python train.py --n_head=8 --n_kv_head=1 --d_mlp=2048 --activation="swiglu" --attn_scale=0.102 --init_std_qkv=0.0208 --optimizer="adam_variant" --warmup_steps=427 --schedule="wsd" --decay_fraction=0.716 --seq_len=1024 --doc_mask=true --steps=6887
MLP neurons of a small language model. Each row is named by its layer, matrix (down: output weights) and neuron, and shows model dimensions 0-127. Each number is 500 + 25 x the weight over its row's rms, rounded and kept within 0 to 999. Numbers have three digits each. A neuron's up and down rows have the sign that makes its largest values positive.
A block is one neuron, or neurons of one layer that tend to fire together. After each block is what it responds to, as a language model described it from the Wikipedia text at the highest values.

L2.down394:538494509530516463485507508537505547426479506460503498527494529503526477456482487518522506492540483488492482513534481542486527501505486493503501500486492482536512490518504505497473512500506482513494473524504453473437497485512472500526503502521501442511516465480503464487498474540465524532497525498495539512514484498522483549504531490530497502475495505523509486515526540479515482475486
L2.down799:513458500505469480506475510547487516424491491506482518535522545512480449488509488491509508496482491551507453504493519542485472495518523601513503489480550477548532527509465466529482499515511484563507476494547444503468498517499453535501540481461515475472527478526492490525494450534516499481489493489510513499478517481533485523477471504485479516502491528463486530519470546466543482536483
L2.down843:475510463451508482530487473546506485471475507509508504485493516531502470506490506508510500502514562512483488495513462500465476479560492513524515515532503529575496484481509533548450508479498511505500472505524475483494467509464492524508470487506495530495518550491515519475550458450503497457487481504506532519491489520502474527496525443454467482501500519530510524501510482509512530496537
L2.down1013:483435485481492487474491487507480529581496453488512499526481551490491488478486512485482502511541464503543501512551445493515470530509473510477521486482496469528519476526482478515467532497496472493499461444501472534537433483494490475525528489532504533524458481459509508483546456518518466485454507477488488491499485532458465483486544483514529476483455487507529481533484532532518495497532
Digits and spaces at the start of numeric cells in pipe- or semicolon-separated data tables, such as sports stats, scores and vote totals.

L5.down473:519450465487456479505490481501509505498492477457465508470467474432534504479498493514518472524478489505509527527491547509480525499534490490497499490477543530472518509510522469492497520524526484496511476573497486510490491500503539491518475446511520513526466529475493474526474490508498502494503491505508467514518501419489508517521510556521480480496492489498515506501562476488489469489420
L5.down1523:439503512464494515474502495513503541501495509484489451550525488494503491469522525521522474520485543480470471479491509501477528477517492518469488517463516522552503513456519510490520489522523522513513468458534517517487485546489472507526506487471505484520465493489496516450581505490501503485488519516526502501515524494490551541499490453516471538477496472469498497528502519480509476498453
Punctuation in football match-report scorer lines: the colon after the team name, the minute apostrophe (57'), and commas between scorers; weaker on dashes and bars in score tables.

L5.down13:494548454498529512501477510516496478519566472471511491484460483510503496530476527523554480489485513504526534503457500524474507498484493516497477465508476507472512479478477440432470490494477508523480444520569549555508495505541534504534490468543493491528504495507513470598494507517496487535511507507465507512475475474480513488466507526519520479482517493482497535476492523508546476495476
L5.down940:468502488519483503472516515530496476509495480486490444511454497531559488504493491470515500481499535467495519521507490512509460512517477486514518475506462465531490457523514491531535497447478519501530493478508466455505513493524519477550454493491502532496463505484498541511480519496490491481508536508489490444485467485495529536496502494460490513506513448541521513512538517484457475543458
Name tokens, often the second piece of a first name or surname, that open a sentence or paragraph, as in B-en, Ch-uck, Steve.

L5.down1046:492445506477523477487500479468510521498493473487523477527519508486549522520529517535516511516502481503521488490524482526502522499485504503483452443475515506499541491490526455507503489544446493498496478501505557444504469498524480498477473495542500542477494510517518437523487487440523540509492515544497489510495501537475491510513476488515554473544490521508512478459523496499475498546553
L5.down1651:477525503510486480487507509492525518518469512479489501540490492478507548491438523543470498478488472522506477523494481503505545495510491483542559487465453457473524501521492495478471463522497455465492444528519493518471496491488503514547482483502489553474527461515512538469498453551485500508496502509524500504462503547496454432506488489499531507477515495510491497481504523510517487552523
First digit of a year or day number right after a month name or "In", as in May 2015, In 1973, January 28; rarely name pieces like "ad".

L2.down131:499499538497511531479526528499459516442488503533513497516494487469474528479523511518541500490547521498498503459493478502488528519476537526505496497513462519483516496494481474491504511484528536495498518494501470494475516498526511482520477501502499500463499549476468501468515515488517556481480524521509522520499497501488509486482514479501470492506512499489502502450517524511448517553463
L2.down564:526473542521505533532497493518482492460475484505488514543484484481500500497484499512505506539526518508456497521532510465499520533505509504515494474472518546490513480512485486488471545474484540505479535502516494492490519503500503538512467490464500473511516490490527487513550445492472522538511492488519460506476473490494487534492535488467499446520508486531516534506480551477504504525500
L2.down830:491466495524471444545476536481545489501468490494531524523541508477492471509501486500461486453472507500492544518541501512544472480468492495511511500487498508521523500487491464534505485488467443506526491569483456510489522512477519554496468506473523492475470518502512532502466474481475522520478504490481480530434471501463475538489498525488505489528557494497512485511507496477467460465495
L2.down994:496503476534475543504424510522467548500502485491532492523484461511516478515486510521502489508425513501490495477556495507484521511500511473472474531513500484519504544488517516483526497480482489465478518526499511465518546514526502468505451492427519537473466495505503490502491536509460483476519516498479509534468496460492499469525512523503554464486523489524481493523468506516458529518517
Inner sub-word fragments of proper names split into pieces, mostly foreign personal names in lists and biographies, e.g. El-en-i, Bur-k-s, Ban-er-jee, Ar-ang-o.

L2.down571:542503509465518525518505551493460480411510501451501504483498509494479476486451549487524527477487475492476476475540509474517496481503521498516475496520510494467498450501503525497512528519533468519540520451545499514463484532506476504502498508481475456442492494439482533507507505521457550553459509500499522469530531482517464525516540486512483494505499546497502546443535512494479462474492
L2.down859:446506474501537506520494537466477532410497480480486466524469499482514419496528503466485519495515528454482477512551477481474479526491501518524494503496475507545487515539520549496507508510536510486515510481522520455496477502531474485482506546473462518556484484484499492501492528502484463492530546473488502463499531504500467513535514507520479497496458481498507546472515490493499487520504
L2.down878:538498493461503484509502492481495479602495517472438528539546513559498494476493515544486501463484500504490495523507489502547503528511518501457526516513507492494511503467473473513542514507506474483509454498495498517486487507534478532448496534472486471463521505503489491508485513506462462476481518487525490476528500522512512477499493529445427499544514453489505543466504500453499487442471
L2.down1201:489536501547494466501500505525547518501482512469488516550516483434490531495481513547490530488551535492501497503513454509512473496496507536506533473440475533492517516522503512497515506505500466511497466501479472521506489487515514500481499517489509511493482474535560481488466492479486482473451511477485540475522541490522473527466501503505506489490493532500458487512544480530518488517525
Second or later subword pieces inside proper names split into fragments, such as Car-ter, Gar-ter, Bell-ator, M-assa-chusetts, Tam-ara.

L5.down7:532514507519513480501536464511511499503521528456480500473500512504487487471484478506496458508545493484493507497519515486517513518499467534463471535523491488468515486562470461502491499502531544425521503520504495491455490500499499483527491461509490452443531481571530488442505477447484467522476503468445513496552497499501528532487531511531479485477510520472512488522515512533469463461559
L5.down1527:530526492434488483464513501524518519502526532535478473512518512491479488486486517505527485486479523496509489531474514568521499484490508494483478485509545520457563482487479530488488496535502558487474442524502454507488544473531480503507471515501481493509515497531504468483534509518502466538468474486480492537474480507522483491491515508485514497530513490510509460474500490488507488490469
Pipe separators after number cells in sports league and election tables, such as goals-for before goals-against, plus mid-word suffix pieces like du-al, defend-ant, remov-al.

L5.down1436:461471553438518537480533510503460496463525529537462490495547526486475476516522509502528507471526483522468493478473485527506465503520492514504464529500504536502474516510480480492477492502485447523469464490559514448485513514508529500572503511483512463476463508476532487529511502492483481479440489518511488502497492519492535506507501495503415527582508487478498493495501512474511529515500
L5.down2046:498498506502497507548481517487516485637512561512511487487519501498484537495512514493532471474506490465500484484497486495557511485520507490494495496503488528518529458500495514510477499443480510548501499500457479473531505508455499483485535470533483488531478568492489491495461497536495513500540529543528513508479506538451521462525464466473543446457494488528487491514498540515551515447486
Prepositions like of, at, for, to linking a person, title or role to a place or institution in biographies, e.g. Archbishop of, Professor at, member for, moving to.

L3.down366:480473484460509513536510529533510505488560442505479502483492515502499492497484500468514495492498514480533497529519495518524525528514510499499463469497479493539501490486510492488531527490444489506457518489501465500485523482470540487555463512525537499479509483487522517536482499519493483466499503516500468540481508500489527483552480520479551512485504499523507480474497507507496425511515
L3.down629:526560469508490493456526551491502459536465549515489550513539511474482521529518514526497469543456497458484513517503503533488495483517464513519488492504512498499509536477470513505487484457523496485498471517477491493496486515554450515520501464521531527496465522494464475529489502503483553483463509528469494475502501413520484482504490532484477513496512522512506504518525555523491473481517
L3.down746:485549491525501511521507482525452471531538513501469491497493513501493496476463481535502508542524478524474482513515532468537520525488515462524495472497521525539503514487517486500517474506471454498497497526453507534484518540536503522522509492526488477514516482460495529506496470493499542491530465495518470509487523498484486507480504488460477487479491472541480521473492513530528502464478
L3.down888:487488493490489533443523491469456505548478500496469526467534477483510518524508493498517490547509506486514467464502558517529476508494520487517519506488533523504536464520541522541520540519494501518524528520486500468498462470527548572493481472519480492508493499483484477492507500486483528531488556465495497526520489485530490474527503480529567491514474496499498549487518520538531486469514
L3.down1635:484533495508489492501519473522504529363519498472519532478511498508500496523487508520510485514490474454494515557499479563444513465467505502488513469451510445485493513478488473519516522495510464516520450564484517555485489491487505505497484501431477494499530458465523454503536511519473529524528512505489500496472507482518485517534508495510494469488512502537524480522529489490486477501499
L3.down1673:480496502516498507475526517517489494598489449519513527522501538465487515480504470498499517505500536461489505513523537526497499511488509529491503489498519494549505521496506511510504555506477513483464470470494504502479445480509539496540453483518477481504505501490491502504500508473481500515509494474532447541445462445498500531538497541465538491474487514513507541481521506531517472513501
L3.down1776:537509464544483492458482489508495511508513475471484516509501531534486466543493487482475483507528469527517469533526538502464527501497511483474465492499520533547507461498522474504506487446497513460465516523466500515555434449493554540513472493488477490483491505477479507521529513478473490489490503527500487524513490518559485510489471510486478487513515534533558509471531489517563461483537
L3.down1884:534505537483477480491493498519484495526507500530499527516491502520510523494518455530488482501527481503477485491461522507511488538483536504443499511505492514523482517483510531485478507502500515430521453508493519492531448480497483491526479500502483481495508487505521499522494519462524476458470503504530496513467480475519489494539500508506491514524524517489516543484528500510515499493498
First token of a Wikipedia title or heading after = or == markup, often a year digit or name piece, e.g. Pe(diocactus), 2(008), Thor(ndale).

L2.down1167:512464486539516540518501511493497462555481561467525562507513518478488493464475554548538494493496477517566468509467450479491510461462517499482538494475483448463531481504504486507492483511532476499481520533534516534470477534498493493476486528523493504458492494512462487510468508487507532511493494503489481492490508475514531505462495474494542456490522489497506485517485517467473515466510
L2.down1206:500536490503486463508441463512497462543509482451505471512501509525489495522504512538537473512553501498450478515481490520494520477483503440519513473532506543521494518497510519488478520481512487476514477527518526545507452490485514468450455499495484509497510470486493530534495523488509505492557468497484491463514456487474490523509505475521470486483525494549463534490527489509507483499526
L2.down1291:490482520466460508465507496490517454499500502481477466548522466481542516490541518504511506492509534472438493494478497510502478526528508542477517510482508493513496494526522508495514488526527474478487536532497515485536515457530475461486483517525496465533521518517487475441481513496511454481498521435491499504541473498473486532456505496502505494487501467534529506486509521498529511527518
L2.down1391:500528474506409487504534473543522518505511491494533521525495493478478482454465466447516487527480521482491480532512519490518519476485503499521500490521535522515456510487494472448498501519521500485506522533512541518473452465480474520448479439521511474553464476512521524517454526494480542456547486526518521470495508505501478491487514485498506502443543518519491562501528527486500494487481
The token right after a digit, above all the minute mark in football goalscorer lists (Bakero 39'), plus score dashes (3–2), units and ordinal suffixes (7 m, 1st).

L3.down137:459565482524473534440533546476460522503490488470469487504444497479490513446528444504514490522529515478458501519515508557480411455510538521512540519499463459558510501515491485531508499484518547511487498511530520493503542503493476502518501502461486476486482540520536509499509499510477489528535511518500482491476480454537504510495454513517463499499493503539498507490503518482464488459497
L3.down164:508497460502523547496534507456505550520469543441484515513499501527486477556482497541511485511520509521530489499537471505529493519483503494528538505472511499504466484471508491543498491521523513498493509490497534505474504509496452552503524511502475491521481498524526536507478507451461544527485542489487501464473440504505487478514519522507515467443536490561538533518523507464481486470451
L3.down195:494496500510546556517497488494509523529479547472517508535538515461473469487478490529490469458497471483487494505488444508496488498514515495464485512489529483503479564445482508467474458489508482533511523496506520543490524531462504500467521470487491482520479492542515569493488479515500519476504504523495484478483529490503497477485501522523495472502558478531521503449538471474506479486512
L3.down321:542512512551524512517502519509547490546457440507483507529506462513493502485525443515520503501479503452488547491508514491458513487534457507484482497506523481523518500470490487532531495530474531526510527466524524475487518488495503481541459482475489504507503515470502473532502537510491482490488454496499495510497497502451484521478511554530474510518524547521472489478475508507520507456514
L3.down388:430520568528479521469513523535461509562511470494494489490483532456522487494515509503508532512485502561517511523544524474466527519501503481480491548475483507509482462480476501532502474512514478522512501493511524461519516514468503524498460456519506519512483528525476484460441488481506550479507468504524491504469490526503478475491478482488452480501468468547502527506476479511513522492491
L3.down1070:493487463517505483513470496518500498533486510488503503459467506453525496515485496547524473493531478528453509531519424538512442500520508525529483470468474452531498490514479500497468526508490486488477490499493536516507495487528510488561494524473493501561493468504497512510487488455483522486537488517478530445505497516515472567447493475500487505507517517540502510510510494511508476517504
L3.down1155:506502484525528529546507531491486512513467499465502513490516499496514510489486498532497535519535488509469512520530482542488512506520522479493510524469533493508544500521489525486526509481494497485545518517531507484494465536513514532501466538437464470521534507491526521498511518463453506542526516488540470461490503503506432510504505484492490478531503518524485510461535500492497497522495
L3.down1516:506527478533504496486487489492476474492518499452477493473495534472481536493439471491482501457498496551464476505514491523488522521467516485515489486516475491513490475545500500484481546486489524462474476533519513527482471475558524530465459517467477508492484511522536496466514468471524487509521524487553537466442546510552517475453472505513488526524505506514525459495516516479507479489461
Second word pieces right after a short capitalized fragment, mostly in names, acronyms and table entries, such as Tak-uya, XM-P-P, PA-O-K.

L3.down163:506478526512494491534537516513494514475504491442505515566483555477531487515494508477492491500525525536496487499555493492504435537470476501494502495469528535511527508517506514452495495471502485535473499532522464500530459440493483532470506508490466528470517519505512468448515501506478562486538542491501459473488483514494463495532476515501514443491501478519486487526496521524517490475501
L3.down224:480505535502511538509465500522478528479513534496527537460512512536529486493508441507506514502525522500463528531516513506516546475519485536472488508508513517527513465481541528485513500508506518492504562535531505495517498461474449467446500507485454452538503506529515512519498495484486509497532516470501453480464484549505485508489524468478531483546500496524518498512528474510469456470509
L3.down305:475454482520489560505514487453501482510538531447503535565537494494510514492512528513467500537473493486470500491504499521468487488523560497510514516461533437494527506522499470466539536528484530488558482519501543523505476496497477511454517488528524493469472498484528533478530527433507453499506511501476538466540513481510482493514548486460508475459476515466473550477536536493499461491511
L3.down827:506476486498506568543501511498506496383534540465483483484515507504525514508487498472536512515531489473460521462511469515498492516502517484515479505534509502473488491534479516469514531502497515506509533467504486517486495478520448512494530503488499468485522465516494572505476510503487487505528503467500495519539507454490481484490532476484509521509453510491512512449520490487511504514473
L3.down1131:513523521507502510484535508528495506458484482509496523527518510476476565522475479508493447508527512494503485544490537538509460495490487490501537517502559502522507480518532536508499468440491477486513476509511523478516459481505501468484499501487482466519471470494523447518521494499469545445492517469542531509499454477466443521528486520467536457491517500515527500496461476524509474475522
L3.down1327:493472530504556547498514529516473523434489507504468522519477500548517504502515452550486478478463493511466476509502524503504519521511530491476506517499524497539530505557504520489477481504532510481527537493487556501552482502482545509508494527417448467503488525524517509461486514539519506533557490480516506502508509476506501487478485484482506509488516500511521505487520482496506487484534
L3.down1339:439519511534501553464535478480484499498477510489465533502533504506503477482467499520521481498537490507539481513507466537502515516502467473515450531472475523537472472495450530494477492531494520518506484534511492497495479500507501496504517467498523498523550518496489501491501489489517541447504461459532553479506491519542498505468515527505493483515467472489501509498515499517552452504541
L3.down1772:453520506478500548501496482512484492545506521505511538467511506506502495485491492492506516492512533543478520480504472521489494560511518503489521455467493529546541503501476490494474489480518482522492475496480515514508522457546498535485545511512462493489534528483474484454494549485474513504522507483519496496489477487508496480500502553475477492519519492519538482543475479496533483497460
Word-piece tokens in the middle of proper names and foreign words, often in tables or lists, such as El-ton, Fau-zi-ah, Na-pi-erville.

L5.down91:514496504541484479485482472487493537503472527513488507499497551494486538529504507479542513503491484528487498464507495480489442495492483473480508517523473538522465485481517490509467501490499548533509491556472502535507491548497512489471505440482498522452514490459471498540474482541542500499467469514503457498501537505555441499502500489533474471480459505518510492511491480491511479538566
L5.down956:478485475504513517552501484455465513482485515504515489540511469540458474498497492490455533484486490493511526497510487495502510479501497519515514496527495527459456507517446499511456496509528490481518487509493519506532523502468471491495504469493487522479494500476474529510458529518499486476515498474497504490536557474492477504492471487530452469519467525530474520496489465459497497499524
Digits, spaces and dashes inside sports results, standings and statistics tables or scorelines, such as 3 in 34, scores like 3–2, and quarter-finals.

L3.down295:483524507483521482514503517520490506476499495513480482489494450494506496533499468533475511480519490509497500534484504512472496498517499469475493489497519475521501527486562494520507464508482506481467461543529524511464519498496474539514533518485493523485481518510515474517445475525490467484476495529538494517496479487511504507523531535442520500499501451537502492497505533542503571462519
L3.down350:512548524501513492472523500495475466496510479531474514494483513549543458512541477484498499521497475507504515487504494486490478537487506514481530494499488527549486465478518517572492516478510537507529539520484483440522458473527501448500524516533474478470506536507529480475522516459511507501475493512506491509511514465517514530515462480457506494490508468507540534508530513492510510467507
L3.down355:513518486482491539502503487498495498425486483481463477492531533528485549541460518499469454502508484556435558507515501509520521486561499472495491472487537480497480528547501488475552460524518502508512503509509504502490460523479535544488500542461501496515518512506474471464485483484545505496491496495456446509477473475502495512501513469492523478482479493495500511474526531577492502524541
L3.down1258:495494483550491497513520461542503502484509459460474483487518507489527491558506516499524476506498517516498466540533493525475535500500475515459480481513513521504459507483494503468472480532495474476499512507534510466512481493496542510456499504555522488510487512506511488471503473458503509480491520503543503454506482476494493555509509511506494478525536513529467473473492497487522485473517
L3.down1298:452523502560442488475531481517493496472493432515480478517506468503506515500484506476482517495483443514528507514568501547528486500477499473499463508471447538498466508466529477496505475511505501490512512498518473473500518516459524495526467471528515516493500483506526475499515504491478529506525541549494504475497505537558487508512534442547501458549505507496468456473519472492505494526520
L3.down1654:490490473545532458479442506502474523481476477526494486499498490507487469559493475519508493525547475537519481538511483505503512492494519519459510513485536546499523473528515501480499489488484471528500499508497483459512464489453528498546486495495513489547519546499499475455499495519437505462538533508495525467489525526474506537535477469521514499509520508510482525465559514546509482508527
L3.down1815:559492503494491528522543503491498487470473514455509497526504515512548489517538489476491521528545493524452492532504498520480511454540479509478480468494516508499537440494526507443518491493478498483458458509520520501492492481481520525554532504551497477547514510468454488480506478475478489458533481526459510509489529473486531476511511527475515513482501522533541544459526512527530493485511
L3.down1929:474516484510505511543507464506519503536486507490522485494504494524500526492482466531504521492515493544487526522522541459533512521512485476545503506496509494544541490464499522528493489500459453472501510521546479491517469489519494503486452532476483477491517517492501514509497479479479537495529513502498469543458477460479493457555495506473553491473453505509512513519475499509522491487519
Mostly "of" right after member, president or chairman in biographies (member of the Queensland Parliament); also scattered table cells and digits.

L3.down14:477520466483465505500506510544499485512501489461477516478496492545509531502491508471535481534506501488502490502504505537507493499504521509509525542503506534526454508534483471499519506478501499462504492461463530526530499490513501532486487522476491501486504476497501522473488496472491533486497501516525540514505504493519533490527524486472515514473483515511487426506493484507516508474479
L3.down93:477534500488513523515471489470530495493488501494487502499536482469506503521484506503504529521472493460512578521510529507506506504528458503459502479517531506473491483519482441475510550490491461523483469521480539570449523504490495498559507470539502511465515486509449508500495503473500480477508485498489487489470480457555497493522483528484504471485507480463461534457555518461500541494510
L3.down571:464512572488461496488479493539540479514492504488457523506528488509496489522528520464504450467518488460512452503483480482493485492523527530535502514544537524514526511528484506508512461450541536498503484481483492458490508440554505488460504485514446459531498518508483499504516497503485498488499523459501472482479483474499501522454486489503524467547496474499498503484518490530508479512509
L3.down710:553530521529491491442477454475476505481512488525518499515461463504530553499512491448473505526447478522497518503480480530537436508496457485497536509512484475501503510507498475495491498463487477492500489476556477517492474502516393502482476538509482476486511465527470492473518497485507488500492452497488513473481475521514506486520511507479519500526534465504527439499501517481490509534507
L3.down960:452491522484492519497548534536501527530517484525490522507533507506493469497509475527505492515518508488499458497537543488494439543495540521511494514512500521544520509512521533531532518478542505481499462512521461478473466511534521536469541545491497444487475530477503542481473504511492511504487531519513452500520485499482504520481493482485493504513489492496517456486513539482518506469474
L3.down1116:506545497508464488502461522503540504540524552478472495463486506480515556509519482510504509479510489505466534522484525526521467564478492569512518473495549479537501478468491501448509509487536490494498467492499510504522500497548479527500465481450474487523489453510517480506477510507490517522500474466482476494502511500494486515436501454524458508512464495538475518521533524487475472491488
L3.down1834:450546494556510516488484454510510483497488495506482517519522523490480538540509558516519508501479463478488501502492483497475539535468498539542497517466470484499497454519537489529496458530521511473489495474519527536507494521518505470446512515527555493474476501532527500496513487474448477480484518516531521495518474484463523514474523495536518486528512474500528509503487527496495498519491
L3.down1846:516501463520500518485486490474520448438463463457494518469541488499531550490503484500487504531495508491465482520501524496493487520517525522509502499513507507512480503477482490484480533488528479497482483555500514516500487500512531502533416509498499466527457455512506487472502519468483521537450499472501517496515569465457482493491536466478508469499468537517478515495556532480507487464511
Periods after title abbreviations like Mr., Dr., Rev., St., and pp., plus middle fragments of split proper names (Mul-lo-y, Nar-va, Kosci-us-ko).

L2.down306:519484462432449510504496502477473500418496488465523497507485467511529496565478505510491491531464481520502492514554537533563480503505478455502498542480495495470487484472493515527470552474516472483478527468500465480517496472517474492527477506526519515455502520468469490508464529480512492501477504520521494496510508435479520472527479513449528490505503490464473511546526500534491494473488
L2.down1556:454500486502485503503509520507540501466508508523463541419528497470478538466481509497558503491512507554488541480519479486539485538462529476500452495516534527506458496503476481541531490511534476481489492496477512525505475481496531509524545487486553491485463465530504497517508540522444504529508437481494491484441477509491519491562520487490499495510513467528480492481475476491522539507501
L2.down1654:508523514505516479505491503498488471497485510551485513507479503452459494518502483502517492534523486457500472478543498523497489470479493476491533524531544530518499520477561483539505511571488501496483476476465497501494507493480492558498471449507462547525470498480467529530542489451510493500478537505486524518495499504498511526480502490512451505494518516519491530543528508512457484492508
L2.down1873:518512521508543523561501511515492514512480493543482499517464481491536509478522516467473507534504492512488511467529463465528506514513541506545459500491515453519530500501521555498522514478507506564428469531471453492484524501491500507546510457457497514527538508477498514532520505554547512505514474489497469478476467548495483536490517506465524499507485505486502554522486473536493525516464
The leading "1" of four-digit years (1940, 1857, 1986), especially after "born" or a date, in biographies and histories; occasionally other word-initial pieces.

L2.down662:530530499491550485532464482482485492512482506460512506493456515445508464524486485493516491513508487483526502492489506488499538475485487479524482492498495489517516509506475515509458535522528528456504470532536487495494488466490490456517519485475519506515480446491520508488491485520506522517532524495512507498508534521442493524517489522511535516465498481492481544497442495504476493536504
L2.down1665:494520508491549497454493509502511489535484518499480444497473490486512511521532511442508537511494443489491485525539485497484512481516518522514478491518522506521501552501494490511519463456511517541469487516532485459476494454530547476505547512482491495438501488481509480473511466476492498432516530468499465472500520489494511532530450488509452495518503475476503494514501473504499473509478
L2.down1738:488508464522513488489502506485506446503501505466468457534489511499490531487525520517530464524505490505515498480526482524491477498497455508493499533499515512534470510505496525485517490534508491468519502511482465495519522508464528464488551467500497470499464493487507504484520503555482485504457509505503472539484537534489508486509523510548457524544539483513474483482489506534521503497548
L2.down1787:482493500522500517466504520463503484512479482495482487468523507546514500512501459494479472530467477527473475529480506486516518501525511525479490459504530512534512508499540505431554515438469534518506510508521497437478482461451522550489466510470464465507494480538456532469510479489469508493483524474497493490495547482494479509478510485509519483511551505479494473491497497510522525513498
Tokens that finish a quantity expression: "of" after majority, thousands, variety, 25.8%, and "s" or digits completing numbers and decades (1850s, 2008).

L2.down459:495480498504479475514463478433495519521539516476490507460532509479524518530482539544501510520536432496520515516481527564497494460480471477512478491481449514509468511507495487480505536535491432498469487512488529524469535487504527533506469541508510458444484500500504494535474520507523502532464510493442508511501508454493469477464502515514470484494522505525477463523520514504492458498507
L2.down907:530520529518485557516488505487507461455457506552524508486490487507465529491479537509484558515524518469438546478521507498519507507538514512503470463470452455497537459508509489480554493513499508494480537508489527518516456494483424473521460544459509549514509545558479492490497517478458494491450476513475497471472513454499465499497524535455470497524511522510517547501514479519516477506493
L2.down1587:527485508526477493522484445486509500559518524454506519491502504493525532527471553492490490472530458475502499535478527549535492520503501483470490504453474467512451507509497499496534497470508493503524483520505545519479525505484478505482493502456504470462454476469522466549475516493481500509512494476429510494527518457502496502515482482506513513472529473523475507506522522483484458491465
L2.down1731:505515550496507461516457465495445520550540499499456547469526496519480560549512570471454496483490477480510516514525528504552487505482470498483495474498478512538462486535488513480488511488519535515514475467516532517488502484506536488498481498538512508453482477483463504532507541533515467503521491507478501524467549477534472502510526495567496491517493534511542503495507494518449457557490
Second or later word pieces inside proper names, mostly personal first names and surnames, also places and taxa, e.g. Eth-an, Jul-ian, Ber-ri-en.

L3.down192:490516501522416508485482497471517486499539499510532480502491500502497534534478528514478509509472509515556500516543519562496502513452493532500515479505498554529486508496525492509486520560502497458470513474475497506523458478514536495453512475501506503509498466491480484471462493487483506518507527479482504480451476461519499524485486525483538518502492481501539480512497482468531470524503
L3.down665:453500492489514508432507503495495519517497512533526461506463515489509544505531481479484474518522554494429423494492510534497493545535499489555510501525505530517449534490507455542505523554510511473507548475476491508549474461484516475532498518496443496494508540528522555521524477504501467532494511451496443512503469502512515498470495523453491479518489479478497555488491511484529566485540
L3.down884:474470471516469522489496506463530484431506528512502513519482533488537497492528491471481524513521544500522529515491499505504503521507534509483513493495461501515504492521522521453502520537480481493508521465459508556513513503474533476551541441462473488461484515494501519487533499498493513555521487488552533502456510456491524512462536549456527513504504484515465529493495551517513491431484
L3.down1199:470502507515446504491486475530521521526497494476508530477489536475549496492486550502483527521501503509564499516531509520457485483503467476502492491501502553523513484527484470536540501490497505452494482513536499518527465467525497497521512500498535501486495514514463470540490527488463498532519513516490502486449483469486517552503476525498453507550521498508507470463457500526535469511480
L3.down1510:486478519550513476512491479505497480502482459456503491510498514490505508486495504503483490516507469521486485533508500473473502550538478477457475502522524530515500521527501483542472505486529504465489510508491459493492468422484532506528497477481456461535446568496482515548504490481503497518534514538471482506506520507497523533473490469458473478527516482528471521515528532501483493480489
L3.down1526:510547513484533527458556511487486524415529549535545529503514503472496495507478538474536479536476491470504503491480481536508473439521523490490521565473509460519471487516451504525534501507534482542546498502498500532493496520496522509480522509531481510506492495510517488480486538500489509483507505483524485439520440504469481483535533466443528525481507471447499534473497553490475494506518
L3.down1661:484478501490488554489538526524474487512481523468515538509516537458520545498501544489483490531500465489468482523530498500499481470490514446498502483478524525510521483457467504527517514492505506494502522483532496509507428426505496521495543487560467484493513506502495497517492492491473488459531512493508471466491512447489471508502510477442527449527480518509520529484510540528493492474521
L3.down1810:497531504550507507510478483487514511519500552527521478495525517535508512533512513502507514542494531529502481497477491474551498533502498522527553481494508508466507502516498522479500499471512512497490532474469486488529502479502479495543490449444474485516489528521508534517499490513501481485497490493491495491500485530500513465485510514523515513463474526513521475459483507488508513504525
Tokens opening a cell far to the right in a pipe-delimited Wikipedia stats table, usually a number's first digit, e.g. 3(871), 5(4), Q.

L3.down83:478548474503497515445488483511508488470490500528561559532503494501527518491507526527503503506485483540510491526523512521513487452471504485467549494491485512554534500528484514460471504540483457521471508447518537465517468492468490487515492501454513488489486507452510452450483513483483526490503527482507506490458498502510477493545480516510516484458447473530468515485527541514513522510490
L3.down174:454487517445495499528501496525505507530520472490495507525523556508544472508504473506482500513514517496494504510501529535541499494521483497498498473468506498510477493481512513494483509471452483508462511534503460502484504490491513513511466463488482495502487535486492484537522496503545485470463479487457491475487455512526475495457515501523491506485513496535501466498498469537503506508482
L3.down325:485491499543494488466527483499474484539486543515482474497489458515526503461529490481521464523472541469480481469515507482520520520464540515522537499499501495509502497471478534483484443508521499493476535469496507478559531485500490505485466483547471503518503445530516508493538516511489511472506544510493530481479483546502448468491506465481515497560502516495521494510491523491492506478527
L3.down581:496486466547459540443502418486508451502505519509474501537460445501506473496524504472522504496480462484504505542483501519535486519526516500532562508457460501529483491504491513518527528551528495526500484524497542503525508489526511519478508500540534495481473407507481486498529522506521520501527519502515541471511466508535478546478503495487487520513530496452511448488528557478524503511525
L3.down1301:478472458471497484501525510548470492511445511463507496525521563488499493538521516478487504537521532516530516541524484506465562464506456494490504513542508566480473487501496501509502453440492519485474528527493485511492470484484522515479518467466484451477467510500478497507492506518473526541523496552494492493440529551495475487489488529503466509496501500526485484498517499511501466494468
L3.down1348:498465463483488486498484484537468512573464465482465480495522493525487518472503501464512553521496494549507520519531511485515497548517485479510480484492520539523513506518525493485497468476508469502483523472517538453584487500491458502518510493472478487493496484486513537509515515500446499491516468492513519484504529509492494552483502515553481505562497532515486493538483473486473504518531
L3.down1433:482470484520527516509478506525490498515479515514494504561548519514529465513505501462477462479532515512490516526508465502488473445488514481511496542513501480522529480528473499481459483488540519506475477498586513542492465499522514490513486491524502440492482494518471491466519499485485523497545492502519465475471458504518506497502469435504509512492501453515527475510503499508491498509477
L3.down1458:507501468500498487456501505471517492499485520483456497557510524493492488475518515489532530510547504472460466518505537497539535511472510541504435524502475502509539452507517545487494500498531519480495515475483519477514486472500511535497499520486460480485502515474442518468492507529464507526489467496501459520467541539494494483474488491438523484511488532495522534538491523523509512462481
Fires on the token that closes a number in tables and lists, e.g. the final decimal digit, the cell pipe after 57.41, the minute mark in goals (69'), and sometimes word-ending pieces like grand-parent-s.